MLP neurons of a small language model. Each row is named by its layer, matrix (gate and up: input weights; down: output weights) and neuron, and shows model dimensions 64-159. Each number is 128 + 32 x the weight over its row's rms, rounded and kept within 0 to 255. A neuron's up and down rows have the sign that makes its largest values positive.
Before each neuron's rows, "fires in" lists the words (lower case) most often at its 100 highest values on Wikipedia text that the model never trained on. A number after a token or word is its count.

fires in: "also" 22, "now" 9, "later" 7, "still" 7, "currently" 5
L8.gate15 [109 157 113  47 123 130  64 203 131 154  91 153 215 134 143 157 165 149 134 111 105 159 164 174 161 123  83 153  90 108  73  89 109 121  82 108 140 178 138 156  90 148 145 162 106 155 136 162  75  66 135 117 139 116 115 128 155  57  87 182 134  86 108 172  91 151 107 100 144 133 115 133 157 140 119 142 148 156  75 151 131 153 111 146 120 151 133 105  81 136 101 139 109 133  88 149]
L8.up15 [ 83 208  84  62 130  70 238 157  95 128  96 163 128 115 145 128 104 173 136 116 140 117 212 157 173 114  96 126 104 177 169 116  93 152 117 158 158  98  82 115 107 148 114 151  63 115 104  83 107 112 114 142  81 135 133 125 118 176 158  87 152 132 137 123  87 143 127 135 107 103  94 118 112 134 120  97 113 127  55 143 163 203 144 133 112 108 167 102 168 141  99 107 146 133 127 108]
L8.down15 [176 141 158 101 117  64 132 145 137 148 100 165 113 149 119 139 146 179 166 141 113 162 114 183  91 129 156  92 100 167 142 143 111 184 137 151 107 138 137 162 169  17 144 112 143 155  86 156 124 144 172 154  89 118 111  80 157 149 152 171 135 121 146 114 188 152  30 122 118 133  51 152 157 162 154 149 164 140 113  77  90 107 121 127 140 196  90 177  90 120  85 128  90 142 157 125]

fires in: "can" 25, "to" 17, "could" 10, "may" 9, "will" 5, "cannot" 5
L9.gate426 [201 133 130 147 143 171 157 115 134 127 105 134 101  76 109 147 193 121  72 127 156 140  99 144 100 144 175 136 134 111 120 123  81 132  76 148 228 144 165 130 120 134  82 103 142 117  89 113  51 132 142 149 106 214  89 101 124 166 139  71 112 153 139 170 122 113 178 104 121 164 140 118 128 120  57 164 121  66 184 135 142 128 138  99 145 131 142 153 149 154  90 130 150 110  70 114]
L9.up426 [114 107  97 112 201 127 104 143 102 143  98 153  86 117 137  59  96  97 148 119 118 153 156 208 135  92  61 105 123 105 142 119 135 138 112  81 143 179 100 107  65 129 124 100 154  95  80 107 146 137 149 124 138  90 143 120 154 186 106 136 165 146 149  96 134 101 135 162 135 184 163  93 107  79 125 114 138  88 105 176 138  85 150 108 123 138 122 118 141 124 152 153  86 150 180 109]
L9.down426 [131  97 122 140 158 169  87  73  74  99 111 110 138 118 134 127 170 112 161  89 108 130  93 136  60 117 164 141  80 108  86 116 117 164 102 138 181 142 140  83  90 112 151 113 115 135 115 145 138 183 131  79 115 122 158 113  93 142 137 118 158 144 147 121 127 106 128 129 118 180 141  93 107 103 161 173 101 158  60 141  95  36 102  71  92 179 119  97 128 138 147 156 187 110 106 101]

fires in: "third" 30, "top" 13, "air" 9, "aircraft" 7, "million" 6
L2.gate224 [160 146 124 152 121 130 116 123 148 122 137 148 121 121 143 154 125 114  79  89  93 215  72 160 150 161 136 121 158 158  95 133  90 139 113 157  93 131 111 155 174  84  90  79 190 177 174 172 152  94 127 138 111  94  90 132 197 149 145 195 141 148 126 139  97 114 105 182  79 119 113 178 154 154 142 140 124 127 106 137 148 149 113 127  93 132 137 150  60 152 134 168 186 136  79 160]
L2.up224 [162 112 115 103 155 112 120 125 185 153 164 146  84 129 153 146 103 137  62  83 142 150  97 144 144 159 161 144 128 143 103 144 108 154  99 101 156 107 111 139 166 142 142 116 117 129 138 129  62 109  12 104 154  66 151 152 144  88 154 197 144 163 137 135 150 113 120 119  94 148 103 148 152 181 110 112  78 124 112 121 140  84 109 121 119 136 126 102  55 117 120 162 126 113 139 156]
L2.down224 [ 88 131 118 157 123 122 158 155 141  71 116 156 110 133  26  73 152 151 138 101 111  94 151 124 134 154  95 136  66 119  84 149  93 162 202 118 110 157  88  87 137 123 126 116  77 116 130 135 133 157 181 170 102 138 166 130 109 158 153  92 133 100  69 160 155 109 114 155 113  89 126 181 186 169 138 118 144 135  71  76 105  43 126  64 146  91  91 151 119 101 124  74 132 131 119 128]

fires in: "after" 26, "since" 10, "by" 10, "however" 7, "while" 7, "to" 6
L9.gate284 [133  68 138 144  95 183 108 126 199 148 105 105 129 149  83  91  70 116 145  78 131 135 108 137 170  72  80 104 139 133 201 136 120 121 116 190 155 115  74 120  93  67 188 180 113 146 123 117 151 114 116 126 129 114  81 164 110 162 123 176 112 189 162 105 116 147  88 159 172 143 100 109  54  69 132 119 146 125  95 154 135  87 106 144  62 116 155 121 145 160 182 153 122 120  80 110]
L9.up284 [108 115 158 104 177 123 181 109 133 156 117 140 125 111 131 170 108 134 119  50 180 110 101 177 143 118 110 160 153  99 142 132 131 130 129 109  93 178 107 132 144 178 135 152 145 124  78 168 102 143 128  93 160 161 156 127 106 155  57 153 150  97  87  75 127 140 141 128 130 112 122 159  83 121 129 168 131 122 134 125  97  88 112 106 128 156 179 109 106 196 125  24 137 125 189 104]
L9.down284 [179 113 169 106 166 188  90 121 136 103 140 120 116 181  69 115  87 112 167 117 122  90 132 107 108 119 131 123 167 191 129 118 117 138  73 138 135  92 169  96  97 185  65 120 126 144 112 108  67 101  65  42 158 113  91  78 112 166 107 133 108 104 146 134 104 129 133 165  82 129 173  79 108  92 130 110  92 119 109 110 172 102 124 109  54 138 126 154 133 140 148 106 130  67 156 101]

fires in: "of" 22, "little" 9, "without" 7, "often" 6, "despite" 6, "very" 4
L5.gate311 [135 111 114  95  93 144 173 117 120 144 149 120 107 135 120 125 117 105 130 119 118 155 129 179 146 140 100 147 147  88 174 126 166  95 110  94 132 127 157  98 157 107 169 142 107 103 127 149 152 100  49 108  91 111 136  88 118  66 143 133 162 214  98 123 171 132 156 106 164  93 152 157  38 123 118 140 114 103  70 139 178 121  90 152  84 121 155 160  96 169 149 176 141  83  97 105]
L5.up311 [190 137 177 135 124 130 104 146 194  72 108 106 123 159  94 126 165 153  62 131 178 133 144 107 141 118 147 173 157 102 146 160 163  54 131 145 177 105 152 121 163 118 131 141 166  99 123  76 190 111 148 106 131 155 140 110 149 125 205 120 114 106 176 177 118 123 134 133 102 146 125 133 166 134 121 133 170 101 131 168  82 107 166 125 106 104 107 131 141 189 152  83 112 145 141  99]
L5.down311 [112  60 123 165 141 142 128 140 152 128 107 104 144 133 178 136 182 160 105 134 109 134 183  86 125 145  70 158  96 104 144 155 142 109 127 150 142 144 170  85 112 133 101  86 117 129 168 124 108 196  91 149  87 161 113 125 162  91  72 131 174 126  95 112 168 166 118 176 155 153 163 150  90 148 135 152 145 139  89 123 108 125 143  88 136 128 145 138 142  93 113 112  87 102 125 141]

fires in: "but" 41, "where" 28, "and" 21
L4.gate151 [125 139 192 183  79 137 163 145 181 132 143 110 123 127 142 119 209 179 141  66 103 139 177 161 169 145 131 114 161  75  76 109 171 119 104 125 140 132 190 154 148 159 121  93 129 108 114 101  98 121  44 133 124 154 128 133  99 111 134 160 137 115 177 161  81  96 120  94 160  95 138 166 166 182 118 124 107  73  98 159  75 116  97 140 159 109 183 193 159 113 132 156 137  90  89 136]
L4.up151 [112 143 131 104 185 105  86 114 119 194 120 153 140 124 123  91 114 118  64 200 137 154 144 143  75  91 140 110  80 137 132 145 174  61 118 137 129 136 147 100 100 123 138 173 129 129 114  88 174 237 127 144 137 111 132 175 107 139 135 122 111  91 130  93 160 126 144 159 162  64 152 134 117 111 145 131 171 113 103 109 124 130 157  97 118 146 119  66 120 135  94 175  80 124 176  94]
L4.down151 [ 92 142 129 156 142 186 158  93 119 137 151 111 134 196 122 118 113  96 121 110  84 174 110  93 147 132 144 128 171 183 111  49 120  99 127 117 154 122  92  77 115 125  59 147  87 121 147 170  98 119 147 129 190 121 163 131 117 116 144 108 205  55  95 114 148  83  97 124 155 135 141 139 155  94 186 141 136 124 138 138 131 172 160  87 150  93  84 162 105 162 145 116 158 112 132 124]

fires in: "after" 22, "however" 10, "by" 8, "northern" 6, "eventually" 5, "southern" 5
L5.gate145 [137 116  85 107 159  96 149 146 158 117 163 161 173 171 114  98 142 134 164 108 139 149 113 171 164  48 125 165 115 107 140 139  97 146  82 173 104 120 121 100 131  96 112  88 145 162  84 159 134  99 115 104 162 169 128 117 160 135 127 167 144 114 127 154  63 183 131  86 119 123 186 127  71 161 147 131 132 145  99 187 136 108 121 111 167 100 104  81  76 153 128 110 120 177 150  74]
L5.up145 [142 135 166 128 121 108  93 144 151 118 108 128 125 121 172 126 148  60 128 122 149 174 181 150 168 149  78 169 147 164 120 153 133 155 123  27  85 127 103  80 111  99 168 106 102 174 154 147 147 139  79  78 143 188  91 117 129 111 135 174 143 121 136 118  92 108 159 170  85 108 114 149 130 107 163 143 173 142 160 161 130 143  76 172 154  91 137 125 107 113 152 112 141 169  58 166]
L5.down145 [170 111 174 123  79 120 149 199 120 161 173 114 120 119 124 164  79  59 137 145 136 144 142 119 137 137 140  67 191 146 148 116 104 111 184 171 139  75 119 149 137 131 143 166 150 156 125 120 148 161  96 131 153 138 122 108 108 127  62 131 109 113 155 139 107 115 152 143 132  67 127  44 107 187  69 155 146 169  85 162 159 137  97 178 146 123 107  65 182 195 184 145 155  36  96 100]

fires in: "this" 25, "students" 18, "entered" 7, "student" 5, "live" 5, "early" 4
L3.gate139 [122 118 139 143 143 108 129 121 126 115 124 146  86  97 128 115 134  99 146 109 134 154 169 113  88  90 118  98 121 137 150 133 110 138 160 129  91 135 132 189 164  87 104 127 171 146 176  88  74 143 143  95 169 105  90 110 147 146  99 117 194  96 100 125 154 131 129  74 126  88 115 135 156 126 124 102 160 113 143 113 123  80 123  98 146 167 102 199 187 111 205 113 157 120 125 225]
L3.up139 [166 162 134  75 148 138 164 149 153 136 175 143 128 129 148 106 111  83 149 156 130 109 176 128 122 132  98 124  86 152 110 106  51 115 130 133 133 127 167  96 116 141 116 134 167 163 202 138  89 142 111  83 128 169  78 148 103 156  84 115 157 163 116 136 143 134 135 164 109 144 108 132 183 117 143 148  93  83 104 158 136 100 118 106 124 183 173 154 167 156 185 103 137 132  89 107]
L3.down139 [104 154  83 106 162 172 139 137  99 171 139 111 139 144 153 206 128  86 209  75  74 130 103  96 171 114 150 148 110 100 109 118 112 183 220 189 110 116 144 187 112 124 198 116 102 134 183 148  99 150 156 116 154 196 112 112  95 108 129 169 188 151  90 114 119 134 147 117 144 102  87 129 155 100 132 162 113 172 149 103  44 125  82 123 127 157 128 216  94 112  92  76  94  98  90 120]

fires in: "one" 15, "a" 14, "those" 8, "while" 7, "helped" 6, "help" 4
L5.gate342 [122  77 158 211 194 137 112 114 124 146  73 113 119 124  76 143 201 111  92 155 110 133 102 143 159 133 145 122 132 104 152  28 144 120 124 140  68 120 182 165 184  77  59 126  95 146 113 115 157  99  95 106 135 108 122 105  60  90 128  97 100 185  99 125 161  84 167 127 167 103 153 122 143 130 128 150 165  69 157 153 102 140 134  62 179 103  94 111 152 161 124 194 113 108 138 137]
L5.up342 [ 96 186 159 171 157 120 127 152 128 158 124 186  96  70 117 165 166 116 109 177 115 194  74 116 129 181 175 105  99 228 125 139 122 133 113 146 109 145 117 149 113 156 105 183  91 140 129 191 159  95  99 135 170  47 100 125 213 158 132 136 120 153 185 136 145 145  81 136 187 136  89 104 141 124 214 150 122  80 133 106 108  84 155 129 143 133 120 122 127  82 115  96 101  91 126 145]
L5.down342 [ 96 149 128 120 112 121  96  74 132 143 143 114 101 133 136 148 129 167 110 162 116 110 169  82 118 132 180 144  77  58 107 109 113 111 157 146 130 166 124 157 117 160 186  97 144 148  84 139 117 108 106 193 158  99 139 110 199 133 134 148 151 113 172 173  93 165 100 103  97  91 121 162  90 139 147 116 145 100  86 105 157 128 159 110 126 156 149 126 155 101 164 154 100 145 184 110]

fires in: "in" 38, "and" 14, "from" 13, "of" 9
L10.gate281 [180  58 143 111 192 147 116 126 185 158  86 101 146 136 113 111 112 177 105  82 102  88 109 124 163 116 121 178 131 130 120 110 145  85 106 101  86  61 184 128 179 115 176  31  78 153 144  95 106 105 133 110 115 157  79 107  53 138 103 135 119 156 124 122  61 105 122 102  95 102 143 119 122 125 106 162  84  43 138 122 168 188 142  59 141  82 176 135 176 184 149 156 134 101 128 125]
L10.up281 [ 72 109 174 139 160  83 153 185 179 117 103 127 153 109 126 126 135 140  96 149 141  97 161 105 128 138 112 148 164 126 144 130 124 193  95  61 125 112  75 132 102 137 151 112 154 139  87 107 105 143 108 137 138  22 180 156  82 123 162 163 184 125  94 135 120  97 165 166 127  94  46 137 120 138  92 154 138  59 196 121 151 161 118  86 121 101 149 131 166 146 186 163 145 147 168 109]
L10.down281 [112 104 122 119 202 110 132 136 134 165 138 136 111 152  48 115 172 159 209  59 131 107  94 149 162 181 138 159 158 122 121 138 125 149 114 112 117 116 162  51 187 142 138 108 143 160 114 115 141 128 102 114  60  76 101  98  86 120 123  90 124 126 121 128  98 126 136 141  83  97 139 111  90 147 109 115 143  90  51 125 136  36 183  22 129 160  98 133 147 174 136  99  96  98 177 107]

fires in: "from" 57, "to" 6, "promise" 4, "born" 4
L2.gate424 [144 142 117 128 194  77 147 175 154 123  60 122 155 118  78  86 101 161 137 144 167 150  94 181 163 150 108 178 122 127  97 151 123 149 114 130 136  99 111 118 127 126  86 183 143 120 139 131  59 109  74 138 143 175 125 110 130 110 155 156 191 133 142 155  94 112 132 159 144 154 149 175 127 111 147 140 122 145 135 137 192 139 162  99 163 170  71 163  38 129 116 114 141 142 132  98]
L2.up424 [118 159 208  90 172 107  93 124  96  78 117  85 100 192 109 131  94 124 193 128 109 135 160 194 100 119 132 160 195 108 115  87  70 171  87  88 150  87 109 145  75  57 117 153  55 129 146 159 107  90  84  63 166 132 114 132 105 201 123 134 155 116 139 200 101 183 128 125 179 118 130 175 115 120 134 105 151  87 128 125 130 178 188 158 124 155  76 115  78  77 156 116 117 138  89  88]
L2.down424 [ 93 152  93 125 124 150 105 119  70 172 106 166 126 153 158 172 114 124 128 154 133 153 100 140 130 179 116 167 182 161 102 179 107  85  89 132 152 103 132 139 134 108  65 105 103 202 176 142 120 161 103 145  44 143 101  98 122 172 156 113 147 174 170 102  77 114 121 137 200 176 163 147 117 168 119 210 127  85  90 100 142 112 176  85  98 146  87 130 105  96 116 131  53 123 156 101]

fires in: "in" 55, "from" 9, "include" 6, "at" 5
L11.gate126 [ 87 118 100  92 152  92 149  86 124 186  93 142 124 121 133  83 175 167 137 104 159 140 156 163 125  81  98 119 156 176 147 147 117  66 150  85 115 135  83  87 169  76 154  95  71 127 183  84 108 150  83 176 111  89 131 151 134 124 128 143  97 123 122 146 126 223 142 158 115 157 172 131 110 163 103  98  87 102  97 112 135 137 126 124 146 135 131 135 140 210 148 132 104 136 130 126]
L11.up126 [142 101 161 126 186 127  65 143 115 130  51 121 115 126 126  43 123 156 106 108 122 106  96 142 172 115 144 113 114 156 149 125 103 171 132 137 108  98  92 233 161  88 116 104 152 157 164 124 144  94 118 136 169  52 121  78 112 112 107 190 151  89 195 128  96 144  95 133 111 200 141 165  97 156 129 171  74 145 127 160 103 161 106 106 124 132 125 122 114  99 115 157 134 117 123 144]
L11.down126 [124 136 172  95  87  88  84 114 141 119 161 157 157 134 117 174 178 154 153 114 104  55 135 115 150 139  93 100 106 103 127 143 142 139  91 167  65 126 157  60 126 134 100 130  79 114 173  99 187 112  63 130 107 191 109  95 112 128 138  78 111 133 124  52  70 105 139  96 127  88  63 165 123 130  94 157 127 117 127 112 118 190 118  62 106 121 116 120 129 198 167 156 132 131  98 130]

fires in: "and" 15, "many" 13, "early" 11, "mayor" 5, "late" 4, "yoshihiro" 4
L4.gate492 [141 100 152 163 142 102 141 101 101 143 123  73  92 126 125 171 156 152 156 120 118 134 118 106 113  77 115  79  89 184 187  83 104 140  83  97 113 114 160 114 110 160 141 116 145 165 159 141 117 159 152  84 156 117 114 149 123 140 114  96  76 114 136 103 120 120  93  96 128 119 113 195 107 139 162 120 170  84 117 179  91 171  65  95 207 125 140 133 151 140 107 157 146 107  62 147]
L4.up492 [ 88 106 131 140 147 119 142 108  98  98  96 115 157 119 113 107 124 149 124 152 122 149 150 130 132  91 128 139 200 169 107 100 144 180  95 164 119 155 203  86 157  79  93 115 133 153 148 115 117 173 103 131  98 126 140 120 137 189 168  96  94 151 135  64  70 146  96 140 122  84 151 109 108 130 154 109 171 122 133 151 109 109 149 200 125 120 187 123 155 165 141 184 121 100 100  90]
L4.down492 [147 184 138 157  96 154 123 146 124 186 138 157 127 151 100 150 141 156 122 113 118 162 151 128 127 167 117 171 174  71 107  92 157  90 101  98 140 133 124 164 134 139 132 158 136  55 148  94 126 124 136  58 102 106 185 165 105 134 128 130 163 146 118 108 179  65 150 148 107 121 176 111 179 121 120 136 149 158 143  96 134  86 118  37 121  96 162 144 121 136 139 156  88  98 126 100]

fires in: "where" 20, "because" 18, "that" 18, "when" 13, "whether" 5
L8.gate74 [144 138 105 106  93 178 124  82 120 155 134 147 177 117 160 114 128 137 159 141 170 164 149 127 133 120 120 156  87 122 152 146 109  95 156 191 137 115 150  83  66 102 132 174 142 117 118 134  86  87 123 146 139 117 119 157 129 132 148 143 235 130  96  88 108 180 129 107 131  82 184 167 108 111 105 170 146 183 155 158  88 161 147 114 177 150 153 142 148 139 176 145 100 131  98 159]
L8.up74 [120 133 111 121 120 165 131 153 103  59  62  98 146 139 131  74 150 134  77 149 133 162 104 132 113 184 152  76  70 114 142 115 113 174  82  79 119  67 156 168  84 128 166 105  87 228 114  85 132  93 168  91  85  68 132  97 117 122 131 136 146 124 129  81 127  83 103 136 146  97  70  94 109 144 149 102 113 129 163 140  98 200 151 104 136 101  86  90 140 140 152 133 102  95 116 111]
L8.down74 [108 108 169 153 160 186 111  94 164  67 185  99 168 151 139 158 120 155 201  87 129 142 142 120 170 126 124 128  79 167 114  93 131 138  47 169 161 126  75 121 184 108 141  95  77 176  84 144 118  68 144 110 190 127 188 168 118 111 138  72 131 142 165 177 118  83 119 129 222  91 121 119 147 106 129  71 194 132 153 123  97 130 218 105 114 150 120  98  94 133  92 159  74  94 111 100]

fires in: "not" 26, "total" 16, "notes" 7, "scotland" 5, "w" 4
L4.gate476 [134  64 149 142 133 166 109 121 146 154 139 182 111 154 155 102 106 142 111 121 118 107 137 164 127 148 113 150 200 148 128  69 103 129 179 154 138 151 151  66 126 120  98 140 145  62  92  66  81 142 103 124 135 167  86 188 160 151 121 142  76 123 106  84  89 134 141 103 136  80 186 189 103 170 103 134 169 103  98 155 144 191 148  80 116 136 120  59 153 113 180 158 143 200 142 224]
L4.up476 [133 155 127  97 187 113  65 150 128 165 112 122 106 132 134 139  64 123 137 141  35  48 106 131 136 119  70 145 126 164 142 130 185 100  65 118 136 186 101  98  89 122 156 100 185 123 153 175 136  70 154 171 179 102 128 126 144 138 122 137 130 136 127 191 120 133 125 143 104 126 124  61 180 106 166 154 100 119 153 141 141 129 171 124 152 142 111 107 124  72 122 105 149 109 102  91]
L4.down476 [111 162 123 114 166 111 126  89 163 157 137 149  74  83  77 138 120 137 132 111 101 153 181 147 100 150 114 147 136 154 134 157 147 132 218 181 137 149 169 112  77  79 184 104 126  66  88  50 142 130 134 123 123 132  62 100 128 115 123 150 158 182  93 106 152 126  96  78 104 112 137 187 144 166  94 106 156 112 141 103 152  94 133 113 115 137 112 132 144 173  70 118 145  91  83 151]

fires in: "one" 64, "a" 19, "an" 6
L3.gate374 [ 96 109 157 167 131  79 159  93 111 108 138 199 226  69 146 125 141  93 104 164 129 161 172 141 139 114 146 140 104  98 134 128 156 136 119 153 112  83 179 164  62  91 199 185 129 115 103 134  86 226 136 147 125  94 142  73 107 116 138  93 187 109 142  90 139 144 127 109 106 163 138 190 147  91 131 165 132 141 143 110  99 174 108 121 119 144 128 149 155 100  99 186 157  76 217 109]
L3.up374 [121  84 161 108 148 192 133 179 140 106 164 161 149  73 146  93 168 176 125 155 149 170 114 120  61 124 137 122  94 193 167 126 100 107 139  85 190 120 119 139  77  70 117 107 131 102 114 124 134 137 122 122 116  68 151 155 127 104 144 149 134 120 153 123 173  77 137 155 134 102 137 131 129 180  76 113 122  95 117 138  83 187 141 126 127 145 123 119 138 101 109 154 113 160 202  87]
L3.down374 [120 142 132  45 129 177 117  73 116 118 138 125 106  93  86 191 149 118 142 156 100 183 192  59  98 161 133 140  83 140 156 126 106 179 111 146 145 127 127 184  29 162 192 113 107 107 112 139 118 101 127 147 129 102 138 117 135 111 141 148 132 187 160 143 133 132 177 115 133 100 142 131 175 161 102 129  85 135 149 117 105 118 153 146 137 124 160  86  72 118 186 126 179 104 126 171]

fires in: "first" 72, "third" 9, "last" 7
L4.gate139 [130 149 158  83 158  43 118 125 195 163  58 109  87 105 106 132 102  75  95  93 166  86 113 120 128  96 155 104 160  57 113  58  96 115 168 113 136 140 186 124 117 186 131  87 113 140 138 175 127 161  66 152  95 111 197 156 122 123 106 114 108  93 106 122 164 119 121 127 110 124 175 135  86 117 134 169 135 138 139 146 120  99 131 139 122 114  95 151  92 151  87  56 120 123 162 154]
L4.up139 [132 126 139 204 130 103  75 155 129 172 162 129 157 109 164 126 174 166 150 146 143 130 164 126  81 163  95 153 166 102 149  74 135 115 150 134  93 149  98 159  91 130 151 119 194 108  50 126  57  29 126 142 152 117 185  95 169 136 118 113 144 151 111 155 176 146 123 116  99 158 116 133 200 188 135 139 119 139 119 101 136 176 148 132 187 160 127 105 117  86 123 129 104  89 123 167]
L4.down139 [132 108 108  98 103 125 152 146 140  69  86 140 142 109 148 182 117 117 182  96 140 158 125  82 120 134 118 127  94 131  96 163  80 159 111  61  83 137 116 142 125 164 160 135 104 130 169 255 135 116 126 145 133 157 119 108 169  90 124 148 118 123  93 105 128  79  93 114 116 151 151 140 139 135 136 118 146 121  33 109  83 129 125  61 108 128 145 119 134 137 116 142 137 154 158  60]

fires in: "in" 38, "into" 10, "over" 7, "at" 6, "around" 4
L10.gate448 [148 115 151 114 128 116 126 168   0 163  89 151 107 144 114 142 121 188 186 108 123 102 115 109 142 124 112 149 100 127 105 142  78 101 156 152  55 114  89 144  97 128  75  63 109 145 146 106  97 122 133 207 115 112  93 152  80 177 140 121 150 154 162 145 122  74 154 147  99 140 133 144  99 163 135 182 160 118 134 114 122 108 141  34 109  79 170 108 119 123 168  95 142 137 116  51]
L10.up448 [142 104 119 163 134 101 158  95 163 185 154  78 122  76 140 103 176  44  96 127 167 108 100 107 123 135 133  91 133 137  76 103 111 112 152 116 140  77 152 173  76 138 100 198 107 140  88  84 161 145 154  94 200 145 109  59 124 122 104 159  82 151 121 131 108 191 134 110  94 181 116  93 129 130 150  83 128 152  72  74  87  65  75 156 148 140 123 153 169 171 154 150 127  66  98 100]
L10.down448 [147 101 197 127 113 130 104  81 174  90 121 142 164  85 130 117 179 131 139 136 106 112 180  94 136 131 103  90 132 130  85  76 169  82 149 141  86 120 125 157 123 168  78  83 127 143 146  89 146 137 170 108 119 161 115 110  80 124 158 122  99 103 120 134 161  80 120 138  90 154 110 125 167 152 157  79 137 108 167 121 155 143 158 138 132  91 103 140 122 167 180 143 113 105 131 124]

fires in: "however" 14, "of" 13, "died" 11, "from" 9, "without" 7, "while" 4
L8.gate396 [147 117 142 189  98 110 119 125 129 201  83 134 134 190 113  97 133 159 159 160 153 122 133 139 181 128 169 140 122  93 130 117 162 188 137 147  82  97 160 172 137 119 114 168 111 135 100 172  66  92 112 122 139  73  95  97 133 137 114 132 151  83  94 171 123 102 139 154 161  60 110 114 134 143 152 151 122 159 176 113  77 192 164  82 138 132 170 122 104 145 152 122 115  52 152 156]
L8.up396 [111 157 120 111 134 136 127 171 164  98 110 126 110 108 104 140 140 132  92 126 113  83 209 182 171  74 134 115 138 112 135 148 113 144  75 151 119  78 113 111 181 128 101 112 113 174 130 138 122  98 106 120 169  98 140 136 173  67 132  91 145 175 135 112 143 119 124 158 157 133 111 182 108 110 149 143 125 141 118 109 138 104 148 122  56 178 150  84 120 132 170  84 149 141 174  72]
L8.down396 [121 103  39  86 117 200 143 149 164 111 162 152 162 124 175 138 175 155  41 122 158 180 123 129 140 151  88 134  72  87 169 128 104 124  95 152 164 154  94  72  92 110 114 103  97 135 123 169  79 128  63 132  79 159 110 129 116  72 160  97 146 136 123 122 112 164  97 106 156  63  98 117 155 122  63 160  95 115 174 113 158 125 106 154 125 109 127 137 157 157 169 135 139 151 151 124]

fires in: "of" 14, "in" 11, "for" 10, "won" 9, "on" 7, "joined" 5
L11.gate215 [122  56 143 138 148 126 162 101 138 150  97 111  98 187 119 146 104 178  84 128 144  89 142 131 133 147 158 112  87 134 175 174 121 120  68 119  88 173 147  90 110 109  93 100 150 147 184 101 146 104 146 107 119 107 143 118 156 123  73 134 117 125 114 103 123 151 116  94 105 178 105 159 125 100  93 108  65  61 195 150 129 194 152 122  83 161 152 171 150 132 133 145 161 163 132 122]
L11.up215 [103 178 120 155 164 151 141 142  62 159 162  54 136 128 122  95 138  92 120 150 170  90 162 107 146 122 111 112  93 150 101 161 127  88 101 117 192 125  70 181 116 117  95 117 213 134 178 128  60  67  89 135 156  80  68  92 109 169 124 160 128 166 120 127 107 171 126 139 162 143 118 146 135 159 106 162 215  71 145 142 147 153 127 118  87 161 134 121 151 152 132 104 119  48 154 187]
L11.down215 [140 124 148 112 143 105 131 180 189 143 172 103 135 130 104 127  64 194 113  83 116 152 102  87 128 116 183 123 141 137 104  95 137 190 113 129 111  87 133  77 133 133 161 140 134 131 105 123 179 159 121  63  69 101 160 138 109 145  99  91 165 155 127 117 119 153 157 165 193 133 169 117 107 138 125 140  98 163 108 164 117 110 154  33 114 114 128  79 180 102 147 147 102 122 140 107]

fires in: "to" 35, "from" 9, "throughout" 6, "before" 6, "outside" 5
L5.gate506 [128  97 151 207 154 133 114 145  96  98  67 198 118 113 129 118 155 133 201 145 169 179  73 158 132  58 150 164  90 175 153  97 136  84 120  99 109 147 152 111  76  99 127 116 145 198 117 163 143 148 127  54  36 164 150 121 131 129  78 117 108 151 131  84 138 188 159 151 133 159 146 100 149 122 161 110 142 106  84 104  95  97 180 180 131 172 130  93 130  52 142 119  72 114  98 115]
L5.up506 [125 134 202 113 147 181 122 114 162 136  88 209 139 134 104 111  99 106 169 130 176 134 109  81 101 137 179 227 121 112 123 106 122  95 109 140 116 130 117 137  93 137 123 191 192 110 132 108 158  95 151  60 174 151  78 136 141 105 103 139  62 129 151 132 122 170 120 100 150 116 112 132  94 118 147 160  67 153  78  71 160 147 145 144 199 150 137  92 129 125 170 163  97 135 194 159]
L5.down506 [ 89 146 165 113 169  96 124 125 150 130 157 161 141 157 128 152  86 144 128 122 133 137 110 146 131 118  80 118 137 147 217 128 115 138 143 135  85  81 163 120  77  86 119  99  59 182 110 196  74 117  68 131 101 173 103 144 149 152 138  86 148 157 136 112  88 187 191 167 133 139  96 146  94 111  43 108  90  97 143  76 164  64 122 175 125 133 131 175  72 165  98 116  81 129 111 106]

fires in: "that" 39, "thomas" 9, "what" 6, "date" 4, "ret" 4
L5.gate356 [ 79 156 172  88  79 148  81 122 149 113 127 111 158  92 121 144 162 158  76 167 162  96 165 158 112 129 100 171 101 153 176 103 118  97 193 175  96 149 192 163 142 148 146  95 131 120 144 149 139 120 157 100 172 170 157 164 135 167 119 112 137 111  71 187 171 141 110 141 163 137 131 152 150 124 133 169 127 171 104  96 139 188 147 124 135 117 100 130 134 144 171 157 132  81 165 103]
L5.up356 [ 63  87 158 109 120 130  97 110 167 121 160 132 143 119 139 159 145 113  91  84 176 166 126 116 157 116 159 137  87 137 177  81 170 128 125 147 131 124 172 155 116 140 109 179 130  62 137 164 194  30 136 114 132 197 193 107 125 167  89 109 133 105 135 199 137 128 126 162 156 141 117  78 106 148 197 103  84 141 112 121 139 174 157 100 104 108 121 114 140 157 160 134 126 117 136 127]
L5.down356 [192 162  96  99 142 144 134  90 138 108  37 140  75 140  61 110 152  96  84 124 158 125 169 142  80 118 138 122  68  92 130 126 145 145  72 123  82 122 148 123 111 127  91 155 146 102 185  96 117 114 117 106 124 115 151 119 148 180 108 138 129 144 158  72 153 119 103 141  86 107 128 135 152 133 118 122 112 198 111 121 145  94 162 183 102 131  90 111  97 133 165  61 117 163 114 132]